Part of a small language model's weights: rotary positions.
MLP neurons of a small language model. Each row is named by its layer, matrix (up: input weights) and neuron, and shows model dimensions 0-127. Each number is 128 + 24 x the weight over its row's rms, rounded and kept within 0 to 255. Numbers have three digits each.
A block is one neuron, or neurons of one layer that tend to fire together. After each block is what it responds to, as a language model described it from the Wikipedia text at the highest values.

L8.up1080:110115069108116163184113105092125140154176139127140101110093099105176103091107168079092127094179104132141086143137146112126138143125126115114113113125104137117132104115154148149126129122143121164137142147117184115113164110152131093158137099170121116139127163096118118149120124152105133158127136090137120087127137123133146140137119154107149092118133103137163134142150123135162089119185
Responds to: Middle word pieces of split words (cons-um-er, ac-ad-emy, def-a-ult) and bare space tokens before numbers after names or commas, such as 1959.

L8.up1229:190090127139127102108157113114089155075158108112113121121129143121124127159105145151119133110131113149145079145117115150162131143139148167186141126145074113150158139116138141149157117136132162125136150127136154121116120174113167120167149112123131146143155095103150157119108130146136162114117116168119118116143145076158137088107133117102180144137156119126126137153091109114176136148111
Responds to: Fires on unit symbols and closing marks right after a number, as in km, kg, K, ha, and closing ) or " or }, in measurements, tables and infoboxes.

L5.up458:120110083127081140147105122075134176183132143102153138149167150119109121141131108099125155129112103119113169104122159121151133156126093151171109119122145114073140119089138103107096153101155104162127102158108106124078118154149166150142134125132108113156160121122130108161128119133114127138131130145102093143129126140121122138119191146160121113105101160131140117119131098116130126137101
L5.up511:136114093100115134120144102134138140101136093139154116127143103134139157102126148135103111123114125160131113124156109133139140104156124093112140085103152135108098117110146114118146155114124174131136083114152111129152155115142114111159161130125119140146162146126118111163105138148130116162213167123139121129136173157081135122137113144137147110127133106135109142145113136141145114147165
L5.up1250:125130143092099140139082145150140114103128173123144107132088129119116168091105109126097176132127066164114156129154154145134144107150145121133069103122166109100154125116124121145129133111120169135113078110163122115136065141154118115149135097092100122123137102143120148116114120169142120138140128132104105141089168121127151147142142152128121071139125096083090108154130130112102110138134
L5.up1389:122106103162082103122150120133139152109130142096164161116109074109126153106094107153129160088110119105140150133148160106107121088162129133154110135129136112141155112142160133097106110111130130112136125093142114121115138084132140133151192137107083139116085089183127100162119151162148106138141155111154109126101163119151151165163140117129130145166097104094143126125116125106146101107158
Responds to: Word-initial "N"/"n" pieces that begin longer words or abbreviations, like N·ev, N·H 734, n·ative; weaker on opening parentheses.

L8.up1206:109169146094109129150120156100142155088114134108152128117115157122128138122134104151107162120101102136126099112149141155116119153099125166123169113167133133107152128067095117134145115075181167140134183147126139134125101122098062130159171104096110115137085104139103112131130124142110141146151142125087127121148155100110164155105127130125107090144171122105139136130143110136117150127130
Responds to: Closing == or === marks that end Wikipedia section headings, such as "Early life==" and "Plot==", plus table-cell pipes and mid-word fragments.

L9.up102:132148109111129160126121122123123112135165149148124111139129148118124130100169107115111146156093115113123123116093102156127126152112139117115141092128108093150125137149150142128096123184156146170090139154114207149136119132154132146147115152140100141181128136128150130119116123166160115141140143149119124170141150139128151173113095120150134124146081104110112093152132084147203142121108
L9.up159:128125128103109132113143098118098096104110124086147139114134137173160122150149121088136132145122105137156125145172147137099165118142118125130104134153124118120124152102159121127110107167132151106112129124148157114168098124129115102146189131132131161140118141119143092177109152143147123169140192078142055122133164152136066113135182126124136121102139125130146107129154153140123113122127
L9.up221:145109115117113133175102103135120112124091113130107098122126133121103151113116102133100088126131101161136126160114139156160173143134139134114123109110123100119134155112098133121159122080128176200105126105143142141107147115103117148115169119140131168165110109178131107177111112142139138136172151179131116156130106149097109173156140102095110072138142141144101110122116150152121105163115
L9.up386:172126124109089132138138152117126130138153135153181121134163098122100107111120122175116144131114137146153172122160071138134158141109166154137105131127092131121134108113117090131132116140116129157120085138076163130127118142207116100113168115140132149135148133125100099126179142137187139126124113120145154148160114132092103101135110106120141082070153138072124124157106168115129109108099
L9.up512:137118084090126133152101147115103126128133092100162098198144119129112089131083118149089113139127094142159164130089152129109148162149138101136116096091113092118069138083151148127140146104118114162127112107128167168163124170109128119157151131126091130147137112129137103163145130093104125118133136107151119153142142127089103121120165120159118111125156128112113112174146111121147126147138
L9.up668:142127140078077131112100109125112136144144120129154124119122130089148136137137098100129171126132133106136138143095129172125174140149156107125192116139144081167088113145131112143138126093118187159122121149152157121137147125121079131161130076094099141148148169108163101105166165130127144121138118128123113138135147123069173169116102109095149104117132128144157114098113116106121122122136
L9.up712:120090133109148115114120123146127098127153132124118164159129110116144085132145135105127136119115109120171111159117154116130134143118157116153107086134131146116107165148139084136164134140104148141088088074149111143159090162153098154127141145122133158146140101142130104150149100146120126139129156132142105111127111102158105135118155100122124118127126126145061136175123145143102133104066
L9.up713:135103094107104139146136149130128117139114120108140106129067129085161118119117109132072153142123090148161134138119125126107138130136132110104118116124096172118142135089169128127120123103124142121157156143109125140117107130147099131118141113124146145109193139128093130152108158118148129142119137086163111124102144167095155131146112105148151124095115139171110074138166119130117135115068
L9.up724:150134127117145172086111119098130092123101137116124131122159102122132137160084140145110114108100120157164095122128133137180114151100150109118154091150131128167128144130112135156084156141120101126106141091081149154139148149133122071126137128099107107123144109172100082100146134118128121142173137137124134111154133128115137153118101176144140131114131072109114118154066138103163118097109
L9.up967:109161116128124117122152150123124108158143071135153132156123098115112095111155132121115117132077055127103112130141137116127119125120131146148132089155135133121135129113117091121133119133113113136140150164128183132155106153138117121173122103170089166148131137176123104135127164155185098109161143101105114139127152129115130161150132125152121090162130059141077061140135106111150122083127
L9.up997:162144075120145137140142140127103110097151076153128127108111116097144096122088180121077082116114106144159128130121156129133110120109117148099120123145138133120139153085129120170149092127119117119141187151130191108107125117110121102131136127122148192159156163081117107138116106153134159109118157112129109138140139140128150114115137120138158097067102160099085091140143137143144129104133
L9.up1184:167128097127133126137075160126105075127133165134162122148136113148123116145161108117124119164130148102139128122115156172093188124154138154125146134137120128156163122151135145143099118156088107188107088125097151167160077120148103155139176092106132175129156143128107104148143151163158114141123141140182124099136167084120135159190149140158186131131124118129114123145102136131143116127103
L9.up1232:161175109150117128132153124121125114120158135179127109142154142121141102075118113128161154153121130140152091144143125145127132121101155147159106108142171140179112161136128120163141113146096140136119121148125167126176067106123098103118134119103096163119137121114174116174098158158138117171117133130137080106116149102089162128127199128137153082125121130135112111139152105094147150115147
L9.up1379:124102094151135098137131081089117105126117105135168126095126112138134174105099129135150170115119110125179135117129111137125127163122126181161126102131137156123121123134132183117176129185104134121093155151127179152125100166114115125141117075148126130155151118135129104149122157133120154122115114120133119162133109108137077188115138134157134095128121117112098141124166158053111132166173
L9.up1413:129121114103128127153100098095163146129134115108151117125138102110108163129137139126090146100115115159147143142087132110142154147104118102162146104135125131129102164098124191131133107135105103143129094126124166125115076155108107124154140125125158112119132153137182113141179124161131138167112159094169114144107128118122093145103149119146091135160131166106094093146106140080131126131156
L9.up1502:125135147132139124136131140101112117118086144129119144171125155152133106139161150137149117131114130162135123128113158117136138137135135125106105137142129108143132120135127121160174099155118143158187141088149111147104095150121088101094129156114132148114181122114136104171154113150103140122111152099137119116141110135110106154134116070148145123172087143157085061139149151124159095095107
Responds to: Opening parenthesis right after a proper name or title, usually starting an acronym, as in Major League Baseball (MLB), CompactFlash (CF); weaker on mid-word pieces like n, oc.

L9.up100:134107106125107132151111124143087105089104153191171117139122112094174113111141124107148097152132132130125101125092119129129135140103093129136126130156137139112160151150137123154129119163109137114082133104081128111160102099201133120152150139151145124104096149112152116122157119125140153086104139150120110105135185152116147085147141130123150134128105136136103102102101109103167092130112
L9.up116:086092134142122150127157108126097101102134128166170114120094102097178098129082105092130110126107156106161157138115134165126135136136171136150157109143112139105138114098095119157088097132161097155083090124153105142134110077175106146151170153134109134113112127109137095143119130190143089150126156109124131094131110106101174102095114107135105149135143119118157120132148148102122117106106
L9.up272:136104119133142141141124098135118137115112145126150100095137112149175136121114100093092101137130135103112114149152101131122120120148170104112149113121129139182124144142146076140131113168163133121087192088098126120135119102134111111151182100135117173170190103129132114132125136142109118127134163096173095110138118120111175132161142099155123088130132138106128129138142138100152116147115
L9.up503:122142150127129158137137084122114130148101132130125127125065134147131151091106151091152111132146114128103151124138130136149166123126153154169157078134127148139135154140131140121123123128142117179113135158087144115086120102184093117156137121126144088153146121159180101151151159085161106159151148139123145081101152112124159148160118115147116101123126065118125080134086180085148102126139
L9.up505:100101117142110120144151131102111153137109108151120166139125120131113114138101095149153117132111129170121153116109153124098167112141135155120178125180133158160145101120127112139097130101153127172113138151082185120182131100164055113110138096099120149170126166134140094128137143145156143151122160083141134088116128106145127157147088112127125132096097126133133093187149161066167131140117
L9.up528:165093112135154123120127115136093129118108122145144171143100119087141159075068138135149121177123123128127118132098127145165127152143142141165144136108144140168146117135135144127113147108140127178102167111088166141147105116166110077188110110071134133117123146132130118155102105158124143145151114143172140133124154139114139136150127108143081140150131125145108170127129184094131098154158
L9.up785:114165116115143125117137166130144130076160116162162149100100141138127132076091124096138154105112107123133180111110123115136115138131206149120155095151115164137179132096081121133103107162138128140134133111087164133091124085165076136136112147118146122104137126121148100167117097087158145101144132097153127141137144107110183127138088133149149121133133118116100114142102104129144133111117
L9.up922:126142151117126145136141143134164128088107124105141092104114114130139137135152173153127122076142139126118141158087129158128204137152106134175098116142148123144128116177135121124106130135166118123118136100134097113137133095101109118133146084073128124118151098118121115122122149144168087164177137123148113115153152096098171118171134086142146103135140172129088156147166139164128117086110
L9.up1023:122134155111114123146128151095124140158118178122162111084123065082149164140109113160175133138147115134142157096105163160161120153154134105111159118117162160145112132122130142120156118145124143147119117108143110084073104117145095089158121128101128143144097150135128141147109115107136139161160163155134118090141113130094152170186098104117106130136110110147115099099145146145127153109117
L9.up1082:142131135123166129147115139158078126106124126126153129140068138125138114109114159105109135157128148156077124138138153151149150120140151131093137121112086141125138147117106146119156151120133115141124134156130131120116077103105133122117133167099184136140160102109161125179119153172126121142143155144096099094149170164130128128092084150163136152116113111070075122139123078126144163095121
L9.up1158:118143135112112139117124163122081127109136109154179081114130133074109129112125168124111166139126123138149144138140137165147140141159118108114102147128106134146107130142114131159103103104130139098146164122107139106092121132111103125148145135149152182113126090133104133158153189158138121129090122126140147131150130132129151172127151126130108090102192144096113143145141122159176133135064
L9.up1167:172143120132174160130118141086115089131132156126141090138090111136114153095134163142157136146134122154156114106133113098143116143121153143126096096112124135132139144152134150139078121089120149096130153146133156075154103122125113116114080128147173171106143121132140135164148148127112111146153141145123133093183162120134128108153141075174141124117126107105118154121140120154165116157119
L9.up1416:136133112129098130133129133105112100109127144136125144081160066121168148107165150094157125062125119124113114138136158131131189133124141105149145137154120145134211144154167151159114109135149130141109124147145170135157072094123084130138142129140128125111146134149142113163097108133160119137131177103156118141180178112085134152112120110111108170145102106136130138163148106134135112148132
L9.up1445:152081143086113128135099094137127162116100131109164135184124110145148134126147128118114145140088127135134139141071106155133103152098101144142136117136126108145153142174117119144125141104158129133084158096126147124127137103171098095187116097123136175117105111148092098132090106129101169182126135123139083117122159155137143145135099150104098132105190104160104147152115128121128124110164
L9.up1501:112076121102113132137123092133085135097125124142206125125101090124131137162116156153115106109145144128170149135137126128130132154096153108099130112102128110172198133106087146134113138150174156161122128134128134080126133127114097086138141108146142126163121129143163100104119159176103124140119152133144144085156118143133167134145107116183122158084141118103129142154097117111150108118142
L9.up1513:104173154123141160146131130125091080132144126118131117120118080107162121104172179119126135112128134148192139159115159159151119136104115160137124098109111137115108140117145119153140123170127123074104089128126121104092156094137146134100091162073105121116137081143129097157108172127154110160170130151125129127162153091141108143157165150115125107134140114164142078108101134118114117148131
Responds to: Mostly the bare space token at the start of a table cell after a pipe, just before a number (48p, 510 g, 52.73); occasionally a space before a word in prose.

L5.up434:130106113165124131136110135112098161168097113086143135103168133061135136107140147108118154081107098103138099105165145121133067124131118167151146088119116113116143140135150138131110096130097105136133148115132090122107109157129131109154091133122138115158113127165116121166135111123127129104144172110157105132178167119128149138161128106107142163169151132122095140128088119130122107122140
L5.up872:103119156151161131089134159120155169127092149100124152133118143147129137157105168155129180162124103127115148137142143113167098143153117180147157126145137125117154125082127135142129053134147115134146102099152123109082055132138144135164143101158149120128120111134128141143121160168126122107128136081115118122143167105155112161129150125115097108166119130108117104120103103112128141120127
L5.up919:095117080110155151162119147118143122108089143148102134126121129124148139090091150154153118120123139170111163150118142137115113091188095167128149111140115144115163115116124134154130092114085129124123163104171106141133103105134094118183147119115115119106092100118110102124124081163135140139144111134122128125127149119192159175103153094122137202205127118119133098123169132131122131092129
L5.up932:104123107131111133115143166127148110083104117151124162148157084101120140131095153130131089159159125142110130131176113134139126142167136166097169129144132130110147159121151138117098091149069137130139111170141118086099162138115097140165163124125077121128148117139129165146117150178145127160156124136129141135132116101173079108111167168138115118105176110126099105081120111100134115172126
Responds to: The last digit piece of a number, mostly decimals in tables and infoboxes, like 62.13, 1.88 m, 5.28 ERA, plus unit suffixes like 45p.

L9.up306:119139167110114135122127123071138073128115098136137149099110126120165132160143108115138136115123126113086147158142134135131165146141117122100117114157120108121142112146134077142094129147144120135131176103053112098113109130112124105138137155118066128137129109133144131093141105128150114147134130114139072131173152093134084104102113150151105123122169090104081100148138108110157152178154
L9.up541:151141119130126133143176118115119128131111146145119113144115150113090167110135149124115129142098108094137082147122154139165147172112133105133130163142145107115163095111193110114083143107112139156128171094078114113115126160097089115129161093127131182165114127114071103150118148120121131163121132152129118118154142123108115115105120121136139073080095129154121072118116121105136108181097
L9.up643:133127141151144119101120139108115126121116113126122156165104086126152153125123120147141151147144120156144092135187142126117167169129117146147132138128094173134122147101203122142128120106120123094152144089093136131152124109160136096108161112090077093141113113065128138137079153140155140182138125111118098078141159132131109127145103168129148135116089153134093112133168112098123106105124
L9.up652:120133143131125152135199102116124108134129124124075092133133113126126188158151101111108159085160089123123145137122108113137129147143109111083150120169128114130101129140115112154131145076103131123160122096113135074129104126121098113130113125111125108129148156132130121140088135122111149147176137127128138110163131155098162132112125076133101122100124165146104116173129151136156092119157
L9.up714:106159133167084172156094115133087066160146105113138131144126114137162139128169120117124129128158126125116113103135111128120169148105105091153154141142121154143147147120109119130132102126178111111139157099125159129156125113134090107132139151108106105083154091122139130100092161155106148122123169103145083126128182147113125144130128148150116141145139126163079092143131097117144127148138
L9.up763:091127144098105137155153098131119106167095105183139143140096155148124108133083095146131127092170100117124138130145104136115098150167120153094153126186143123086132110109103146152103101062122094169110131088095132132128100124136116137218096100143096100150114131147112106141119139136093139125148103076153144132144112119118119139112162095117160131158119121154126128177121141098147110151136
L9.up764:182086112099141184085141139108118090100148111113111110118112129130174157128108108115108149100126108093126144107096128137142133133103152152101108137136136158098082135185141173140150123130157092144160142112126122117140110109134125086169136149127080136133129138144168121138056099105164151126098110140171105106109141141102140138118163129147122129126104139098076111138134116095168105145161
L9.up802:072167161108096135126183107114133110152135136143095122164113108108107147144109148111167112133114108125126136129116154135129134164119125090138127142145159093122115105158138135135150134134143130111151121143125139120108122114095113115154108117083066112124149129116169099168137144122116148130110121123132128120083212128127150164117136179186140100168124125122091093138140115127128083117104
L9.up887:114093159130128123133172134117133101097142118144146112129120126077174110130082122104105138142084121115134144101125127116110139143128133145136135119127149149138131106115156082155113158152141145134094146109105163143118100127163095076158124174144100120171100095135166105115118133150141140154155118123127121105161152126134145135151115116190079139126104170157116144184116151124160159178152
L9.up946:125151169073097130143159118078129118107087074118135127072131077105163152133100135159102125088105119139112174113150110121152146142098165097091102125173115155167153156114152125149126124144111112141119134141100135122165083182123107099102106118135159120121117167115108122117096126197130099109132135128117101144164147115146164125092140133119109154128139150155101118096096146145128139142093
L9.up950:108141118134148134166154105090081082112111141144141150167140131140163144144131092120100153134128103119133132143169144144082157150131130099120143111150075103087115101125124168101133136120121119094123111126118142119155115114100090111135127132134130087146107122139126100119122124156111125161146152175148113084118109127154169137095096105111127100153103086159111108112122156157109119083136
L9.up1142:102135139083135159164094126136140136140087115136114139128150124139125170145099128133111141110119128152074145145127112126141108163119160154132194114143130146130101109118109151161105130148113134130134174165157121102120094130125138078101123086134099155101098113076143103066121143151141095150120127109161119156183134090153124132119109128108135133103143156152082153146147100082113124103107
L9.up1197:143122142132144149112185161114122136161095133143182140151129142133177177123120126123122182104134144123137149167152119154127127162117192134096173112177123120173158120114131197118102139092148154116178147106079125122125122114130131119113084088143125129133138134146134126138090131131119122137160142126138109088121153110133161140110121096147113102099131140166131153091146134136136127125125
L9.up1200:123108111127102136145121142120132100114101128162136149158152178119143107129063105108146122120114126143094109124136107114149175148084174104172124120149096117149127184125085129156129140162124099123159146118104122139146075142106133127162165067120096099111128131115168135123148155154105131117116144107093125166126148133142141143097149177148165119107195106098110131121103143118133100129116
L9.up1432:121107180112108158165175133108122147101136113123153122160139123109150152154133127116139083123095114153133189152139140090143104144111117132143124132132128132137123141128146094152127147162122122149155166126091151146144092107112114132154121139135111098124125093167126103091124129146130137182150083125170131081121114123122060110132103108123113156151174182147117100145149154089152132099144
L9.up1493:081126155111164154127139160135107109140121143136146105162147104145125167107166116105127143134124129125126123170143118165122123141149115123112126114172112104127111168156136182139108148093087107157167138127094133135086101111108147078124142067073085114136148141151128104093111111090105111171139109162088120147133167122082130144126114131160115121132145140142095112128144138158170125162126
Responds to: Closing == or === after Wikipedia section titles like Works, Discography, History; weakly, mid-word pieces such as pres-c-ription, Nova Sc-otia.

L9.up0:088089149107150142146163133150135112128103165135128158176137145102096129144079131127157109118156145110104109183092149151140084138138115136117166103139121105115160125135123157145153136096103127091122123142152132150152076143146097133127121095131116133133128112125172110062126149175130122137126151122158099091113137125146158131111161152113117129142137137113082121141167109080100122130119
L9.up144:127139158116119151115164108126111115102125131135110131108088144093118121111142188136165117173156130129113129176147118124184122141155158135130141104143105117156154113113148119123179114101147177103130147133102131105113087156097105101108093146084136138146138107118126117137094176118216143107134118119144123157126157099121100118140158113108183102122121128156105125164114151136123127137141
L9.up324:090117119077153134152129079126093117121111109091131087115136144112144120095112143120154137143157105132178088137117150127114125139136111118118123114116126143141119083154162127145135129099143118145058121083121201168153141129148088142142159109141117129100167117144126139154134165152139144140084123116132148125175142126141160140161102121157136133151114152110128165128144172099143151124066
L9.up513:138169114094092128158156127098166157093111151107152145126153125106101151120150145153146152097100160107147123132135155124179129139153123166129094120086150125118161149121125158153106107160096139099122158106118150122108118153161143108151106168134117140190129123144133104121081117152082173132121092141122121165157165072116125163148123138174178128138144149160113138099119130122149155123118
L9.up609:083121130123124160127101113047116128101144139122158144115164139094146100129118154141156134114127108112112156109127064167113144140142127115136140095112130162125150146119109115189109080115109140122107125141143124161127154118143114116178128109154120141138145108153146105150130135177140164133065172115140144119146146107103135181136115150158133153085137131146136147150124177130117112138143
L9.up620:103084096125121141105167111102110141083134131145107130106144137107133137148102106102120143100095138131148140106170094152139111127150094162137131133126116132114184112104144128136157126140148150136124123145087143136140074159167099083182129119134113125126153091150132101143143092151167147142077129136119120132175117127155082164168150145141112127151152141111093149150141149118137148131131
L9.up646:150167177145092149125120113121119163130135134143107126104094107111080133119165110099152133143125121176131194123111105149119125168120103130138160129156149085100103130116134158148171148138182113132122157073139147100125100137124109117180128140129152139160139151103161103139110135107119124127122112093130130154133090124133121131151103141130146106140069185138129143122117140114170133112104
L9.up754:136144159085155114156164140087077138097164117149201107118135114104132117130134125131139123149087160097079152119096130164132140136153140118169162095095135133120156151102158138135080125126143117122123099121157214123103104155137143070170135144118099108122160108104179138132102138143150183121133116142135139139137123099136148151148152133126180101135107112134112107142135141101163149163141
L9.up783:144102127103143125136153181087103134115119092128100161110134112109115146136106100110138143122110175144140097164131167136095144121150158128126176105115099174147174118151132103166157101108053151114152154111122140135129130116149115091126177120127118119130112143092122130117091148124113141121151125158097115114128109105105091107140132187143141139100123144123135122139128119073131167117136
L9.up829:128122157129163160180194141120146149117131142153111141148131167124110174110109131112121125115160091175162098151138110150136129155140149109089159083167115151135127144133138138151161122148107146126128144115138172133064079147140148145134183096143133106100172152111144109100121159137112149130116148127159116130115156102151086100109077147155134066113095108100115127117134113145128139106149
L9.up855:178166119144133125128149170099115143085116104148126122149132129093154125083114129091135169153091081127126134133130153143128135149185195146154152123106120133149139158134140105162132105106165187129120111156121148145091079118138104086179144096141122135136154115148121115112135111138154159142144103135183084135155155089133113159118125138166132141150109117134115127108128108100107154122129
L9.up1177:161131146148120160121126115104143143066135119136188146097125141098136136118101123132188149121138114123161142133118142134147108153130129145150146125142132137148158126123111100131149131167163123148125075110151132132097073152149121107120129150092093090146107106121135129165112140096164176116104148106135082140139134124089126128099077151136114084115187157107100100121159149082129158153124
L9.up1293:117126140144112156132102150086157146120114132168144120089159099134108152128068153124135095133113132137119122162103092133146133171176108110119150156143111117136138173080156148155074115157115130105096129119138101168167121129162174126175120135097087144107075136088163084132130098146092139111093119143104126130165160111106087144154188136102118126145148149111143150143101107093146116147150
L9.up1318:105076152104110131131151111130116138060143148146150176086113130123148103096081157133133132143104108146145149131150106155113164145210129138138154082172125137133124133091155123164140110172200146093164126116141169152131072173122136146129122119127115150138127124115161159155137143141108213129120117131161101132153134113121096115124124130119108115148085153101129115126146115090154157142100
L9.up1339:133068146084119120114166134107074137109097117145132112139122151109123106131102126135119136107104147168149129159075144171107109157182057180127107113149137135139140120121167138137154141128162135119166121105121139090100101141174126095126100128158119171134154123089154117129142188156119139122111131150148113108157167131105109134150124138124157124083094144078103109138092138134149137089145
L9.up1415:104106138140162130126180179119146128117108107134165140105123154094125143123104113081163134119112116110110099116119127103147108161149146133136091112160126139149185122118151189158097058148163163118118121130090116111114129159153127122151144128132086094110177139119176126110154143123123165134122147101172135138135114122130076169111140128148119148137156120108101131134090127120118122125101
Responds to: Short word pieces right after a digit or split word, mostly unit abbreviations (9 m, 0.40 lb, 24 minutes), plus split-word fragments and math symbols.

L5.up75:118134139083132148171130133125128160114096157120136149117123183095127135158124128110144159104142089131139117155093162105092119145138078152116130118124122108095200133132170119147125119141148099124117138158113108118099108099122113144119174117110138156159140149059162131167155123124137156126147148138126099094134158105120119159162132099146165098118101113098151117111145120140127137127131
L5.up693:136131161066085112132162089119112171125124150141116129111114122091136134117128105109136159101142101141104147115135144102115147172169154162119108095129082144136127139112145139137132110098079098108131098116161114119143154088156079104135182130118107133124080141126147074162125121159147133160141128103140124100118168125109184159147101127123110143134102097112095084103135111118142102111122
L5.up739:116065118133093148111114157089155142104036127115105160127106093124106102110109136105154118160098134132171097119122135116134156121124062157133184113119086169087170139116137099099111141127118158152163104150120167132114116129152132134135145100112132108115142134088133106171148168137093145157159159103144129114167173117154086136173108145148130123150099099134112149126104115127154129112173
L5.up1032:148114094149123117127121105141141124106105136125156106112149104112139141101119127157127154143137116132138090124121203169120163103126101125150140122109079095127175112132143141185148124108125150113128107104159097112162117066107089112132133087138133133112096101117105094160129119138140135157174120102132097109136147110164127146140105146147153098133150092122139116129132067126145084095168
Responds to: The space token just before a four-digit year, mostly after a month name or "in"/"from" (17 February 2001, In 1999); weaker on initial "R" in section headings (Release, Roster).

L5.up59:117149150129146145141060105081158142149101156113153098140120159154125157149124113074090160094052089126100078128109116130129135152137189115146135101147148158115144124106117142109140117125151157147141139106132144091122118110099103106142155111117090134132092101103109135141138135125141090105152144119099096145128117131138117121121155117111169145149195063128095142175157125113141152071137
L5.up483:105132120095145140132127159067151123155113089115136113122129158118117162124146110129100125072097147139141163132117150128096122138095126163108137128160111125099103105110152177157147156126152123133114149132106134096117135094129082102161118089136100173152112146104134131146120089148108128125178149116115109130136110160148107110115157101110170124177111110163156100123155099143150145163162
L5.up619:135137135079162117138126114135114100139117146142134096177162163113171148142127127098117155159086119140136144146091125160133152142131134162197123095124113110100114138071136121151095120199092136152127145123119119136062144063130131070155122099110119146140082135145134135132140122159127129132209115093126148155168153139141139161124141141141136127131155120175094142134151089137103138107128
L5.up1449:116119192107174152154124119094105127162142127157143088168155068110137151119151140114150178125129137090154139123161127107129102113120125116131119118126102152127105131133119115133088106104114129131151150134129122116128117091153131127126067085084084123152130132124150113126107158154114149104137161101109134142161155155135111139112153123158152130137152117146141116121134097099181118070170
Responds to: Closing == or === marks ending wiki section titles (==History==, ===Singles===), plus row-final table pipes and some mid-word fragments like elect-ric.

L8.up1274:135149090119119123139077112148139099107137091106122088143108145104112101086088139164109177147118075160151163117127136116164145128087133144113138117129100128134127114108136156139141109160140136130121138136153184147131134159100104091138113105174122150158166160166140103088129103133158132134161105091111125155159129138113177131128144134126082138116139112154121089158110134106154148059182
Responds to: Tokens that start a new segment: dropped dashes before appositive asides (a scholar, a fact that), opening quotes or parentheses, prefix re- pieces, line breaks before paragraphs.